MLP neurons of a small language model. Each row is named by its layer, matrix (gate and up: input weights; down: output weights) and neuron, and shows model dimensions 256-383. Each number is 128 + 24 x the weight over its row's rms, rounded and kept within 0 to 255. A neuron's up and down rows have the sign that makes its largest values positive.
A block is one neuron, or neurons of one layer that tend to fire together. After each block is what it responds to, as a language model described it from the Wikipedia text at the highest values.

L10.gate2594 [115 100 134 125 120 104  97 122  63 144 131 127 124 183 130 119 143 128 140 156 164 173 135 145 142 137 141 107 145 141  83 147 151 102  90  80 110 156 163  88 102 122 172 119 126 138 133 118 137 140 133 173 141 108 148  97 102 114 113 157 177 130  99 101 138 108 149 126 137 100 158  99 115 141  87 128 120 110 137 111 137 153 117 139 134 133 117 112 102 133 102  98 134 144 136 122  87 142 141 133 138 143 131 153 145 146 132 155 109 142 162 123 131 105 103 112 111 127  73 140 143 111 126 125 122 102 116  85]
L10.up2594 [104 121 133 122 146 118 110 132 130 139 158  71  93 134 127 117 116 127 110 122 151 119 148  98 153 146 122 103 116 122 133 142 145 159 137 125 103 120 121 137 122 134 134 145 142 117 130 116 132 105 109 159 118 157 144 152 129 153 115 100 132 119 131 161 175  83 144  88  64 145 113 112 136 143 121  66 110 131 133  96 138 131 134 137 128 140 107 103 105  87 126 100 148 152 120 117 140 150 167 163 120  88  92 113 114 110  94 164  70 128 188 125 142  99 127 179 143 141 110  76  94 129  87 115 133 150 134 124]
L10.down2594 [137 167 137 123 136 124 178  95 144  92 112 167 119 108 114 155 123 116 132 152  84  99  95 115  85 128 127 109 153 134 139 122 118 144 119 143 144 136 119 124 118 109 160 147 138 131 133 115 143  78 105 127 129  83 165 118  95 144 140 119 124 128 141 106 147 140 135 164 138 120 142 118 112 146 114 173 147 125 129 148 143 200 158 137 175 155 121 118 152 143 133 148 132  79 148 104 137  83 128 120 143 131 167 145 147 111 159 125 159  97 102  97 105  92 136 106 120 126  98 109 162  90 116 174 120  90  98 143]
Numbers in stat tables. Number tokens inside data table cells and lists, mostly after a pipe or semicolon: sports stats, vote percentages, weather figures (6, 22, 46.9).

L11.gate285 [132  75 168 134 166 171 109 109 133 138 115  90 144 107 145 138 132 160 154 122 148  98 144 156 132 120 148 140 150 116 107 134 121 123  80 103 108  88 158 155 123 159 138 164 130 131 133 107  94 122 155 113  93 147 112 163 116 138 172 132 132 108 149 125 121 131 106  85 133 132 120 143 139  92 146 121 117 175 130 147 107 123 151  88 119 122  96 118 142 148 151 146 100  94 131 124 185 139 135 153 104 140 130  96 151 116 109 148  76 124 134 140 108 116 118 111 127 153  85  71 129 129 116 152 150 152  91 156]
L11.up285 [ 86 122 106 126 158 130 133 144 120 123 148 143 135  86 176 136 110 117 141 127 132 131  97 178 109 131  91 103  90 125 159 144 160 121 116 134 121 110 129 119 142  91 174 116 174 146 141 110 160 113 112 122 137  93 130 127 149 136 129 149 113 151 163 125 126 130 169 118 108 112 150 112  85 117 158 142  99 139 115 100 100 140 166 185 113 125 122 179 127 170 122 155 131  74 153 121 154 143 105  74 149 139 107 112 134 140 113 120 109 123 145  87 119 121 110 148 141 146  96  97 112 107 170 132 132  79 127  98]
L11.down285 [101 125 170 110 101  97 113 122  96 103 143 113 113 117 132 156 127 148 139 133 136 166 135 118 146 147  87 120 101 148  99 157 120 102 100 101 154 118  90 128 120  92 124 126 183 143 126 110 134 136 134 118 127 139 140 122  83 128 107 139 120 158 117 157 161 126  97 144 104 115 140 119 147 134 164 112 104 122 107 123 141  83 188 120 133 128  87 158 113  88 134  91 109 123 133 128 157 119 129  83  87 124 116  75 108 143 134  99 162 144  94 107 111 107 133 136 140  86 125 161 149 161 106 127 158 142 109 138]
L11.gate1213 [122 124 166 139  93 113 142 112 168 140 171  86 136 140  85 104 105  68 164 155  84 127 162 118 177 148 136 147 160 171 161 142 137 137 130 130 145 130 157  93 118 112 136 161 168 160 114  99 147 171 119 112 136 148 103 135 145 122 110 107 110 114 133 155  62 142 135 105  88 176 105 104 113 154  96 153 131 153 170 158 114 116 119 133 129 148 122 108 142 147 132 124 177 100 152 159 143 173 101 188  78 143 111 134 189 131 117 149 109 121  94 170 115 128 144 133 113 140  99 119 114  62 119 102 103 162 126 172]
L11.up1213 [109  99 123 130 134 129 101 155 109 125 182 133 115  82 146 127 118 125 115 148 164 113 118 133 120 135 119 159 131 115 125 152 140 133 129  76 100 141 103 144  86 105 135 114 114 111 164 105  99 146 112 125 118 164  68  86 119 112 151 139 149 111  91 123 121  80  99 112 117 138 122 134 176 126 121 132 112 167 106 127 131 123 130 115 155 107 116 162 189 139  97  98 147  85  97 132 146 137 117 130  88 137  99 102 150 116 142 100 120 142 135 174 102  71 111 124 130 128  89 129 100 104  82 151 136 132 118 135]
L11.down1213 [108 134 129 181  70 103 123 165 135 135 159 135 137 105 121 103 126  81 161 130  84 169 154 105 175 151  73 130 163 110 149 109  99 115 136 109 140 141 108 107 121 132  97 121 176 135 125 119 155 168 143 119 139 199 103 139 114  79 128  84 161 104 143 142  90 129  70 119 101 108 107 174 158  71  80 117 138 160 133 146 106 124 121 140 105 121 128 142 168 131 117 125 100  98 130 157 156 119 126 163 100 170 120 132 141 131 116 155 135 139 138 127 129 132  79 104 147 124 111 151 173 132 147 131 135 139 134 132]
L11.gate2120 [143 121 126 105 153  99 148 124 141 109 133 109 123 142 143 106 112  97 135 115  92 117 157 134 181 152  71 152 102 141 126 167 117 122 124 124 100  81 125 151 145 117 161 193 126 167 113 117 168 175 129 104 166 172 119  97 121 149 123 136 133  98 106 121  59 189 143 116 163 163 125 132 124 106  70 137 114 201 128 130 130 161  96 139 132 117 132 128 115 174 129 152 135 132 142  99 133 137 157 130 111 148 127 143 136 166 148 108 116 119 176 161 104  66 109 168 104 126 140 138 171 148 106  99 118 132 151 122]
L11.up2120 [131 131 139 118 160 129 122 147 149 168 144 181 113 108 146 139  96 133 137 175 141 138 108 114 135 121 140 183 140 138 142 116 123 122 159 138 128 159 131 124 117 159 149 140 177 177 109  71 105 151 144 102  93 108 140 116 115 115 116 143 133 131 130 109 153 158 110 119  98 137 161 119  98 124 117 169 150 112 128 110 157 204 150 131 145 116 160 152 133 141 141  97 113  76 162 134 128 150  72 137  83 115 148 148 111 121 107 152 103 154 104 137 107  97 113 181 127 118 113 164 143 107 118 152 124 121  75 149]
L11.down2120 [102 129 130 127 127 119  81 117 191 149  72 154 116 143 144 130 137 156 127 211 102 130 126 128 168 107 109 111 115  62 114 132 144 140 133 114 136 148 104 110  96 150 130  93 130 123 148 163  99 130 172  97 104 151  97 116 104 121 138  87 130 147 119 136 125 158 104 114  95 113 166 125 164 108 108 151 120 124 113  70 177 173 160 132 166 122 151 138 104 148 142 144  84  99 117 106 172 138 125 129 130 121 129 122 117 147 144 139 120 131 128 161 124 107 115 139 148 159 107 160 152 111 152 105  95 126 106 132]
L11.gate2794 [ 92 120 143 167 122 120  81 121 122 110 162 132 133 121  94 126 106 103 159 132 121 171 146 153 178 201 118 120 150 146 111 134 134 142 121 171 131 132 152 103 145  98 112 147 165 148  82  95 117 145 106 137 145 136 104 136 126 121 114 152  91  98 120 133  53 162 118 167 114 120 121 103 137 117 167 137 139 115 120 135 130 134 111  73 125 142 142 137  59 109 109 147 142  90 127 175 145 149 138 158 130 141 136 127 149 112 108 165 133 130 126 160 116 153 139 133 115 138 100 108 165 142 124 102 122 151  95 123]
L11.up2794 [119 124 130 128 130 179 120 145 139 144 102 155 108 154 224 122 161 167 104 111 151 133 150 149  61  56 123 152  92 119 116 126 145 167 126  98 125  93 108 170 144 151 142  97 118 116 146 160 158  81 143 108 126 134 115 124  92 148 129 118 136 120 109 105 151  94 111 102 165 100 139 127  97 151 144 140 123 138 134 137 174 123 132 132 144 130 106 152 176 160 134 149  94 136 127 139 123 138  90 113 133 152 119  95 146 153 126 103 150 155 153  85 124  99 115 114 110 120 128 162 118 126 121 144 149 111 136 151]
L11.down2794 [110 150  92 166 103  88 124 116 116 135 154 139 159 100  87 109  96  99 155 124  95 152 135 134 188 206 116 122 166 140 129 150 118 116 139 130 137 140 153  90 119 127  93 125 164 163 108 131 155 186 116 160 128 134  82 145 156 132 136 140 109 113 119 137  92 144 140 154 107 141 117 156 159 109 132 105 134 143 144 127 106 150 132  76 117 142 136 132  91 121 110  84 137 107 135 150 146 126 136 170 141 162 111 139 132 126 131 164 149 105 114 155 113 162 117 136 106 123 114 105 147 117 125 120 121 156  91 106]
Inside creative-work titles. Tokens partway through titles of books, songs, films and episodes, e.g. the ": A" after a subtitle colon, or word-piece continuations like "ed a", "ely", "den".

L4.gate537 [120 143 118 100 118 111 139 160 141 125 116 127 102 125 124 139 150 118 167 149 138 112 133 101 135 134 128 129 125 107 123 124 115 144 134 114 102 104 157 167 174 114 136  97 140 128 124 148 172 141 115 147 165 156 150 119 113 122 131  97 140 123 103 140 143 108 163 148 135 148 140  87 130 101 162 120 161 139 106 151 128 128 130 153 125 144 131 138 161 115 112 140 161  78 134 129 111 138 129 166 126 148 122  72 125 137 137 181 133 110 184 139 135 173 103 118  99 154 125  71  58 191 168 100 154 125 117 103]
L4.up537 [167 120 145 169 109 126 131 133 128 167 112  97 137 157 131 152 171  90 153 131 144 108  85 113 148  89 142 118 140 119 145 140 104 127  97  84 126 123 122 121 135  73  68 147 127 118 119  89 100 103  89 135 142 113 110 115 169 137 130 108 162 146  98 130 102 107 149 139 141 102 109 126 142 182 148 153 116 125 122 131 117 155 124 105 107 151 103 175 117 113  87  84 130 125 142 168 107 122 124 157 141 109 138 167  91 169 108 126 147 176 117 122 146 135 165 124 137 132 161 107 155 152 147 124 176 167 117 137]
L4.down537 [142 169 119 149 143 114  97 115  98 131 145  90 147 120 137 152 125 111 150 122 151  83  74 155 147  94 119 158 153 144 114 106  84 135  99 130  90 125 142  98 155 129  61  90 126 134 134 161  87 118 131 126 131 129 109 125 171 169  95  76 128 161 125 163 111 125 125 136 123 141 120 121 140 108 127 143 103 133 107 125 173 136 114  94 138 160 114 150 105 114 103 134 119 111 152 125 108 149 102 122 178 133 137  76 109 133 123 120 155 124 100 164 131 157 135 167 103 143 150 128 135 158 131 125 121 104  89 143]
L4.gate2891 [166 122 156 118 142 117 124 144 142 124  92 168  96 104 145 115 147 144 100  92 127 145 141 142 190 174 154 158 157 139 188 140 114 107 109 144 129  83 105 177 136  91 141 156  94 113 139 172 144 120 110 158  99 139 134 125 113 151 106 126 162  97 135 165 147 132 147 123 107 186  52  93 135 138 129 124  83 149 143 139 164 163 103 135 122 119 168  82 124 125 145 147 109 104 113 121 136 104 119 115 103 152 133 136 106 135 103  92 116 118 121  96 147  62 147 102 121 173 108 112 107 147 119 113 155 159 107 105]
L4.up2891 [161 152  96 134 145 144 137 197 129 157 115 125 141 107 152 152 155 116 130 137 144 145 137 136 158 163 121 134 142 135 152 123  98 129 101 104 142 129 119  97 143 115 109 108 151 132 117 103 115  64 117  61 137 103 140 115 163 127 114 137 123 114 108 136 129 134 119 118 131 107  87 162 138 139 140 104 165 127  73 106 159 173 143 108  98  94 121 147 110 128 116 112 156  92 129 113 107 182 114 134 107 139  94 123  86 154 146 129 125 141  85 155 130 107 125 150 103 135 132  95  93  93  67 140  96 150  94  95]
L4.down2891 [167 150 134 155  66 117  74 145 138 153 110 155 122 114 126  92 143 130 115 139 165  97 117 117 159  92 162 124 117 140 146 135 103 159 115 132  80 115 127 176 156 107 158 133 145 144 129 131 154 180 143  83 102 148  91  85 166 127 117 110 123 156 110 137 161  93 126 118 146 154 136 129 175 142 110 153 108 112 105 117 148 127 138 121 123 136 144 128 116 126 126  78 134 132 127 130 139 135 125 100 130  84 113 163 123 106 135  95 113 129 117 115 139 130 140 115 133 169 145 137  93 143 126 186  59  69 113 135]
L4.gate2922 [129 111 116 132 130 142 123  97  98 130 133 110 129 112 138 160 126 123  94 130 135 137 142 104 112  86 108 149 141 119 121 143 141 125 117  81 120 113 140  85 180  62 135 169 116 156 122 126  91 143 154 137 140 127 125 125 132 142 127 125 154 117 113 145 175 178 152  80 160 152 144 126 174 103 144 159 136 153 140  87 112 155 102 125 156 149 124 118 128 163  81 190 123  92 124 139 156 154 142 142 129 127 125 153 119  93  89 127 107 131 112 124  87 135 145 107 101 138 156 130 138  80 139 143 138  90 149 173]
L4.up2922 [115 124 172 145 127 120 171 121 147 135 126 150 110 105 161 138  56 139 120  82 134 128 109 171 109 137 105 113 104  62 122 117  87 125 139  97  95 132 106 125 115 163  90 137 132 111 133 149 142 146 130 191 136 103 128 136 136 116 180 107 133 132 156 110 149 103 124 117  97 131  86 148 152 124 146 127 155 140 148 153 134 144 100  92 135 129 101 146 173  95  85 144 160 107 136 118 162 147 146 155 138 157  79 135 155 137 118 145  95 143  90 152 109 163 155 153 112 172 123 102 108 132  96  94 147 168 149 141]
L4.down2922 [141 111 137 141 136 108 123 148 127 147 132 132 119 157 110 129 132 134 167 165  99 127 126 135 153 101 145  93 179 146 122 145 127 107 147 155 137 107 140 128 108 115 116  79 117 125 107  77 165 119 114  86 138 106 134 112 120 152  94 129 107 139 125 147  75 173 134 117 113 120 124 139 154 134 146 111 148 110 124 135 111 157 134  92 152 115 185 140  99 158 143 102 121 173 145 107  95 111  65 125 156 119 182  86 111 117 147 103 109 125 137 125 126 103 145 128 130 134 152 130 135 151 161 104 129 137 134  80]
L4.gate4486 [114 151 154 140 103  83  97 101 118 149 112 153 139 142 151 174 141 118  92 112 148 125 102 142 114 130 128 156 155 122 152 143 114 118 121 115 136  75 129  93 136 152 118 164 154 160 100  79 159 135 162 101  95 148  79 130 138  80 179 144 135 169 124 125 136 120 140 105  96 117 132 138 120 137 173 103 108 130 133 119 105 108 128 115 102  93  87 118 132 136 137 127 124 111 131 133 103 123 131 115 135 144 133 129 145  95 104 120 125  96 126 149  71 123 130 159  85 146 100  97 114 172 150 109 129 122 147  99]
L4.up4486 [117 166 121 117 152  90  85 100 158 151 140  77 118 173 138 140 103 159 167 135 105 116 180 134 123  93 127 155  87  87 148  87 101 112 125 134 158 113 134 129 123 154 124 158 175 154 100 155 142 108 130 154 102 125  99 104 102 118 169 104  83 111 118 132  92 138 132 118 108 145 136 106 113 119 138  87 151 118 128 182 142 110 173 150 132 122 123 101 168 158 105 152 109  93 117 142 104 118 100 101  89 118 118 141 111  96 112 127 119 133 132 127 100 123  81 111 125 117 117 129 126 134 118 130 131 151  89 127]
L4.down4486 [130 160 114 109 171 145 121 142 156 146 151 101 121 159 146 115 109 142 155 114 130 121 132 113 101 132 138 167 102 112  85 153  98 147 146  93  97 182 135 159 149 105 144 113 107 119 147 122 143 133 110  83 106 129 110 133 143 106 150 110 148 146 153  94 115 143 110 120 134 130 148 124 140 116 119 114 118 126 119 121 110 156 153 122 127 198 114 184 145 143 120 177  73  82 119 134 140  73 131  83  81 123 143 134 124 166 110 103 104 143 130 131 154 152  94 108 149 144 114 104 100 142 137  87 121 129 114 114]
Numbers in table cells. Small integers inside pipe- or semicolon-separated statistics tables, such as sports standings or squad lists (e.g. 16, 9, 17), and occasionally a word right after "the", such as original, former, newly.

L11.gate1667 [ 94 139 158 105 156 134 124 117 145 142 149 138 112 102  52 158 137 131 114 170 175  93  94 141 138 138  86 116 100 105 121 181 146 116  99 127 109 151 143 127 118 139 135  75 130 148 152 154 128 126  89 146  84 115 108 139 115 135 143 160  96 103 108 126  97 153 124 148 138 117 135  94 126 117 131  88 122 122 103 131 105 130 140 157 111  99 175 105 131 119 177 106 137 108 115 137 170 154 166 168 140 157 137 152 134 172 118 180 141 166 121 154 133 108 149 153 116 117 118 127 160 131 108 159 134 145 148 103]
L11.up1667 [150 167 154 176 121 119 171  86 121 144 101 136 133 160 215 148 101 110 147  95  95 111 102 119  85  93 141 132 119 115 144 106 136 154 121  73 127 140 152 133 125 118 131 134 163 123 114 130 165 130 135 135 145 152 123 113 110 131 109  86 154 151 123 124 164 121  95 152 129 127  77 138 108 107 122 201 128 123 134 164 168 121 139 155 110 152 123 125 145 120 132 200 133 136  98 122 153 124 124 120 152  92 137 111 148 156 101 127 116 143 170 158 133 110 152 104 111 130 124  91 108  85 122 119 122 147 137 127]
L11.down1667 [127 116 119  94 133 170 135 133 154 129 138 126 124 112  75 133 125 113 148 155 143 101 107 136 160 158 139 114  90 151 135 153 144 157 152 131 136 113  87 161 142 146 119  96 146 126 155  86 108 125 155 147  85 133 135 153 148 121 152 118 131 106 128 104 128  96 171 127 162 187 145 183 145  88 120  64 147 106 144 112 120 118 102 144 148 108 114 130 120 120 207 100 127 107 137  96 123 145 126 144 144 155 128 130  84 140 127 143 149 117  96 152  43 160 126 123 164 130 141 134 158 143 121 142 132  83 144 133]
L11.gate2285 [140 156 172 155 133 122 114 124 121 109 159 125 148 139 138 150 131 153 148 123 113  72 170  82 129 144  93 119 146 108 109 160 103 133 163 122 111 116 141 123 161 116 110 163 169 166 132 101 120 167 123 120 121 157 120 134  84 131 174 112  91 135 116 100  84 133 104 150 113 142  85 162 154 107 152 118 161 109  90 104 145 127 189 141 146 134  72 114 139 141 138  99 102 138 163 150 165 110 128 130  89 115 119 119 177 132 113 141  92 114 105 137 109  95  86 149 114  85 118 115 123 140  86 175 136 148 141 189]
L11.up2285 [158 152 101  81 115 103 146 117 115 161  72 165  98 146 131 121 152 147 186 140 125 169  99 125 135 133 132  95 119 110 111 120 123 126 138 136 104 122 107  83 150 118 160 146 123 142 133  76 125 162 126 137 157 169 114  85 135 164 162 142 176 124 146 110 114 122 123 143 134 160 136  99 159 130  95  80 131 118 116 118 115 101 114 133 153 157 112 156 138 162 106 133 152 155  98 143 113 111 132 181 149 115 118 138 111 166 105  87 161 130 124 132 103 111 136 135 154 122 128 106 136 136 149 106 131 122  86 104]
L11.down2285 [152 107 161 137 112 107 110 139 101 118 116  99  78 140 135 155 131 139 103 145 102 103 133  90 149 109 120 160 128 168 113 159 125 107 160 162 121  81 117 153 136 140 171 131 153 146 110 145 148 118 108 152 137 150 111 153 149 158 204 142 155 148 109 143 116 145 120 127  95 177 102 101 113 160 122 191 173 129 128 152 155 102 104 183 103 145  81 131 127 173 101 131 112  86 172 124 147 138 176 122 155 123 156 152 122  86 126 168 138 108 116  87 130 126 129 120 136 123 114 114 137 136 132 183  63 105 122 153]
L11.gate3695 [129  93 142 104 114  93 129 122 161 140 127 130 122 122 122 160 140 122  75 167 133 143 116 134 132 146  85 105 124 150 127 100 107 120 101 122 143 115 131 127 117 112 130 158 144 133 147 108 162 129  98 107 126 148 106 144 123 111 112 105 145 114 109 116 110 185 138 158 108 122 142 155 128 131 105 122 111 113 142 120 165 121 168 128 158 101 133 127 117 122 142 125 166 111 124 132 174 107 118  96  98  77 144 138 160 159 103 144 120 140 128  89 151 123 108 118 115 161 101 115 142 147 160 150 158  93 147 127]
L11.up3695 [133 126  99 148  79 136  77 160 139 121 173  99 127  90 109 156 124 110 135  83  99 141  96 124 127 131  87  86 138 136 110 107 149 122 132 128 128 165 110 135 120 143 129 138 145 135 122 132 161  84  99  95 164 139 112 108 146 119 138 123 122 131 140 112 128 113 146 124 152 115 112 159 129 162  81  84  98 112 147  89 135  82 148 140 148 109 168  71 127 115 152 149 139 142 167 138 147  86 100  99 147  70 102 126 142 145 144 138 114 140 126 183 151 142 110 143 113 131 101 121 113 111 143 132 138 110 122 147]
L11.down3695 [122 146 130 147 125 126  67 160  75 117 174 123 111  91 109 141 121 119 165 133  78 139 159 147 131 126  98 124 115 104 112 128 101 141 144 151 130 142 141 116 113 173 134 167 138 132 140 116  89 127 159 159 129 123  48 120 120 133 114 153 148 149  91 130 130  64 114 139 168 113 122 161 130 173 134  94 131 125 159 104 135 114 160 110 174  83 114 138 146 118 170 140  70 137 120 139 181 119 115 113 111  89 161 136 125 133 118 142  83  95 154 182 126 117 108 170 139 124  91 122 136 108 127 144 120 114 155 117]
L11.gate4148 [122 144 123 123 140 129 126 121 141 196 141  99 155 158 127 123 174 127  96 174 125 160  91 134 111 141 126 132 165 134 148 119 176 101 128 129 171 122 116  98 134 134 149 169  88 141 110 127 154 102 128 182 125 120 123 153 116  76 107 145 138  67 115 160 118 166 127 141 142 154 140 120 146 120 130 136 132 127 119 132  83 136 147 150 146 162 136 125 164 136 142 163 132 118 150 131 128 110 166 135 117 147 111 164 144 126 155 124 130 136 138 113 155 114 162 129 114 184 128 125 111  91 134 145 174 127 117 133]
L11.up4148 [ 92 139 142  79  94 113 162 136 109 115 147 132 142 137 135 117 148  85  79  91 132 143 164 142 100  75 121 106 155 132 125 178  70 126 112 127  86 122 114 119  93 148 132 138 132 151 130 126 160 140 155 135 100 134 114 143 137 135  84  88 118 118 117 131 113 107 120 135  94 137 111 124 119 172 119 185 160 116 124 100 124 137 132 157 101 116 166 133 170 159 111 178 135 140 165 101 120  95 143 149 123 146  90 109 120 131 118 117 150 158 151 103 116 159 151 144 148 119  91 138 164 103 110 139 123 147 172 140]
L11.down4148 [ 98 127 141  66 112 161  67 161 128  98 111 143 122 152 109  87 153 130 121  98 117 152 164 148 116 118 121 158 125 144  80 174  92  62 152 165 104 180 129 105 132 123 135 161 169 159  79  96  99 163 126 123 114 116 132 126 113 162 110 123 133 153 125  87 168  97 143 131 127 123 134 137 108 140 145 138 149  95 149 101 171 162 144 157  98 140 126 118 133 107 119 162 109 144 152 156 118 143 130 127 160 164 151  92  61 141 129 154 126 106 156 107 116 117 121 155 137 139 102 124 139 114  84 164 159 178 113 169]
Numbers in table cells. Numeric tokens inside Wikipedia tables or semicolon lists, especially win/loss counts after team names, vote percentages, and climate figures, e.g. | 4 |, 41.94.

L4.gate4 [136 128 151  93 126 114 154 102 121 126 126 120 127 110 131 115 137  90 122 106 148  98 133 111 143 180 149 108 149 162  98 119 107 148 118 147 146  99 164  90 146 109 103 120 117 115 104 119  81 141 103 107 131 150 124 134 115 156 165 153 128 114 117 155  85 118 148 146 129 150 157 108 141 125 133 140 161 123 184  99 133 134 119 125 103 113 142 148 114 129 163 119 120 130 134  92 112 153 121 138 127 144 104 142 110 113 150 137 138 100  66 152 118 130 126 151 112 146 146 119 123 150 143 133 163 139 113 143]
L4.up4 [133 170 129 137 124 106 110 127 121 105 156 142 114 169 146 131 107 133 140 129 110 161  99 148 122 139 135 150 180 144 105 123 122 199  88  94 106 135 125 154  97 129 140 114 126 182 131  96  94 147 111 130 158 145 154 126 109 145 141 147 125 118 138 151 130 117 153 107  98 119 126 100 152 124 134 104  66 125 144 122 109  83 132 104 131 135 136 162 131 160 128 154 109 143 114 112 165 139 129 142  91 132 156 125 119 108 147 153 138 117 108 143 142  88 148 141 137 134 115 142 126 153 188 132 103 158 145 162]
L4.down4 [148 143 126 123 127 104 118 138 153 149 131 133 149 127 150 119 132 114 154 133 120 141 135  93 156 118 107 153 130 149 134 110 116 144  78 102 142 152 124 155 123  98 121 129 129 147 114 144 108  90 176 124 101 105 150 108 128 139 123 137 134 180 142 111 183 138 136 136 132 140 139 114  94 122 122 152  79 130  84 157 132 106 100  74 155 181 157 114 163 106  95 147 124 138  97 137 162 131 129 128 103 127 132 153 114 133 130  95 142 101 168 111 137 144 133  89 148  97 116 117 140 133 140 120 116 130 100 132]
L4.gate1542 [103 128 147 176  99  79 140  78 129 131 101 150 112 135 133 152 125 111  97 136  75 109 125 139 127 143 139 110 203 122  82 143 102 179 117 136 117  84 150 120 129 129 142 144 134 153  95 125  93 163 126 114 171 112  87 175 137 163 145 110  99 111 176 155 108 155 192 125 111 115 152 114 125 130 136  99 131 100 128 148 145 123 100 144 123 101 155 172 122 146 135 116 103  81 123 159 174 116 115 189 145 142 135 101 113 106 128 147 104 139 147 140 131 142 113 137 125 134 128 126 125 123 124 139  79 141 146 140]
L4.up1542 [117  97 136 131 108 106 158 101 115  96 126 135 184 134 127 149 116 107 105 116 124 106 162 111 139 140 143  88 149 115  96 130 117 138 112 122 153 172 174 116 112  93 106 126 125 124 103 150 121 177  94 120 106 130 159 113 114 145 157 193 128 154 132 159 106 137 107 149 109 132 129 118 167 106 141 170 139 117 105 100 138 127 129 128  92 134 147 148  73 112 122 130 103 107  82 146 113 165  81 145 129 129 147 155 105 139 122 155 110 134 139 114 110 134 117 111 106 140 137 118 147 156 167 128 109 117 141 126]
L4.down1542 [151 160 121 117 169 121 135 141 161 103 169 111 103 134 136 134 138 142 142 123 139 139 123 115 111 171 113 139 139 151 109 134  97 132 100 110 108 145 119 129 134 111  82 134 133 165 133 125 101 100 103  99 104 128 144 113 139 152 132 152 165 143 130  86 158 173  75  81 157 159 142 109 147 127 132 131 106 101 112 152 137 137 100  75 127 107 129 146 131 103  96 112 127 118 146 123 123 105 108 138  93 150 159 194 156 172 145 142 169 100  90 130 151 130 124 103 131  74 111 112 100 166 154 103 138 133 142 171]
L4.gate2249 [164 121 141 160 133 122 142 114 129 123  92 115  67  89 135 147 124  82 134 132 106 108 173 115 162 163 165  89 148 164 108  80 109 150 166 133 134 133 113 100 113 101 147 149 120 139 128 119 116 126  74 133 160 169 123 165 125 136 157 153 118 162  98 136  82 117 138 127 111 125 159  98 146 131 120 141 137 155 124 122 119 186  88 124 159 118 132 121 108 108 124 140  92  80 119 128 176 158 135 184 117 136 129 110 100 122 188 141 125 104 159 138 115 106 131 135  94 143 124 105 134 137 132 123 113 142 128 132]
L4.up2249 [ 96 133  85 114  80 145 131 134 112 157 108 121 115 134 135 107 147  98 122 113  84 135 137 152 126 149  93 120 164 171 190 142 136 127 118 156 134 145 156 117 143 167 125 135 115 127  82  92 156 155 153 116 103 158 100 122 135 139 116 119 119 106 140 157 134 124 129 140 110 142 155 134 176 137 117 126 145 130 165  98 136 100  73 128 116 136 128 131 133 138 135 150 147 126 134 141 126 119 126 151 110 160  94 132 158 156 135 145 149 121 127 122 167 109  94  99 126 125  98 143 141 135 136  94 183 129 102 149]
L4.down2249 [145 153 100 153 101 160 150 114  71  74 124 121 142 152 151 108 169 128 140 157 119 132 109 138 166 102 122  99 117 164 133 157 133 122 118 109 142 110 129 154 151 123 126 102 115 135 121 127  49  96 115 110  75 114 160  99 103 147 115 126 124 108 101  90 110 128 118  93 120 119 141  98  89 122 124 142 159 168 124 195 134  60 157 160 138 144 124 141 133 114 154 144  95 126 133 124 114 127 141 140 149 163 153 155 125 113 168 111 153 130 104  90 136 103  99 149 115  95 134 127 149 140 106 116 122 105 127 134]
L4.gate3380 [141  87 129 124 148 153 151 134 151 142 110 160 103 137 118 149 143  93 104 127 123 132 147 130 122 120 119 138 135 131 108 121 106 167 161 126 161 141 173  98 136  96 135 117 150 130 119 143 139 129 114 136 135 123 122 113  94 170 140 157 115 178 173 132 118 129 138 139 111 130 144 126 166  36 124 154 123 155  77 149 137 179 127 134  95 115 142  94  68 127 183 140 115 137  96 159 131 129 123 144 144 115 115 142  78 142 113 154 117 135 151 150  74 136 125 138 102 133 123 120 160 105 156 139 121 116 148 106]
L4.up3380 [166 149 137 107 101  92 132 121 146 145  80 136 144 165 155 120 154 111 126 109 113 136 140 126 148 126 159  90 186 130 144 126 117 133 128 155 151 146 137 154 157 158  78 143 169 157 100 106 169 159 102 102 125 130 114 124 116 135 172 123 119 114 158 117 137 146 142 141 124 143 153 132 109 116 123 113 154 129 145 129  68 131 117 125 125 167 171 166 157 127 107 124 118 120 139 132 143  91 123 165 131  89 117 108 141 195 109 147 102 144  97 110  96 112 127 151 137 115 177 118 104 119 168 123 138 137 165 151]
L4.down3380 [ 91 126  79 125 127 149 119 109 164 124 141 155 120 126  87 170 114 138 112 126 124 127 135 181 119 123 122 157 106  88 129 157 167 148 126 119 121 150 183 114 123 104 123 127 118 139 112 160 100 114 160 125 131 109 135 136 149 152 105 147 106 152 149 102 150 101  92 148 126 108 148 124 111 119 129 118 109 163 103 157 147 134 122 114 134 128  76  92 142 123 155 145  93 100 125 145 144 119 126 124 143 108 162 153 126 141 130 105 117  90 106 134 194 100 146 162 145 137 139 141 168 150 130 116  91 133 157 109]
Proper-name continuation tokens. Later words or word pieces inside multiword proper names and titles, such as song titles, organizations, places and clubs: Heart, 's, Australia, United.

L10.gate1224 [120 147 144 163 149 144 142 122 111 150 179 120 149  89 137  94  92 118 149 133 125 154 140 113 173 196  98 121 147 147 111 132 122 150 122 142 104 150 140  83 170 131  88 156 174 161 104  96 168 128 130 146 163 157  70 116 149 154 116 108  99 124 138 148  71 143 104 158 119 159  99 136 154 109 133 122 141 107 132 120  89 158 141  67 153 132 121 113  97 114  81 110 160 110 156 145 133 133 149 122 114 133 110 162 137 114 111 144 154 122 125 181 125 172 140 116 134 181 112 102 158 100 108 112 137 168 114 141]
L10.up1224 [127 135 170  78 139 128  92 155 150 157 124 177 106 133 145  90 112 118 136 149 156  96 139 146  99  83 169 160 108 130 120 122 107 167 105  87 127 120 122 176 111 131 119  91 141 164 143 113 154 114 133 107 130 132  80 139 135 128 135  99 123 122 130  95 131 117 146 129 159 128 159 113 101 139 105  77  98 148  67 148 148 141 116 144 118 104 110 133 183 139 127 117 147 115 132 105 140 139 128 170 109 171 114  88 157 168 162 100 148 135 159 105 117 137 121 153 108 137 133 147 117 118 120 129 142 111 120 132]
L10.down1224 [125 150 119 192 126 120 146 139 120 145 176  95 157 110 110 114 101 144 158 117 112 138 103 124 175 199 106 102 135 121 115 118 158 136 131 137 123 167 142 118 166 123 101 141 145 159 121 144 113 110 143 144  97 145 101 140 132 155  82 103 105 102 124 123  94 157 116 144 111 149 136 132 118 104 130 176 101 117 166 117  78   3  95  92 131 151 131 125 117 118 129 116 145 103 122 183 143 143 123 163 125 133  87 126 155 115 119 162 137  91 125 155 127 126 135 131 146 138 121 109 150 115 138 116 123 162 107 118]
Inside multi-word title names. Word pieces and small words like of or and in the middle of capitalized titles of books, songs, institutions and degrees, e.g. "Origin of Species", "Cardiac Surgery", "Finance and Investment".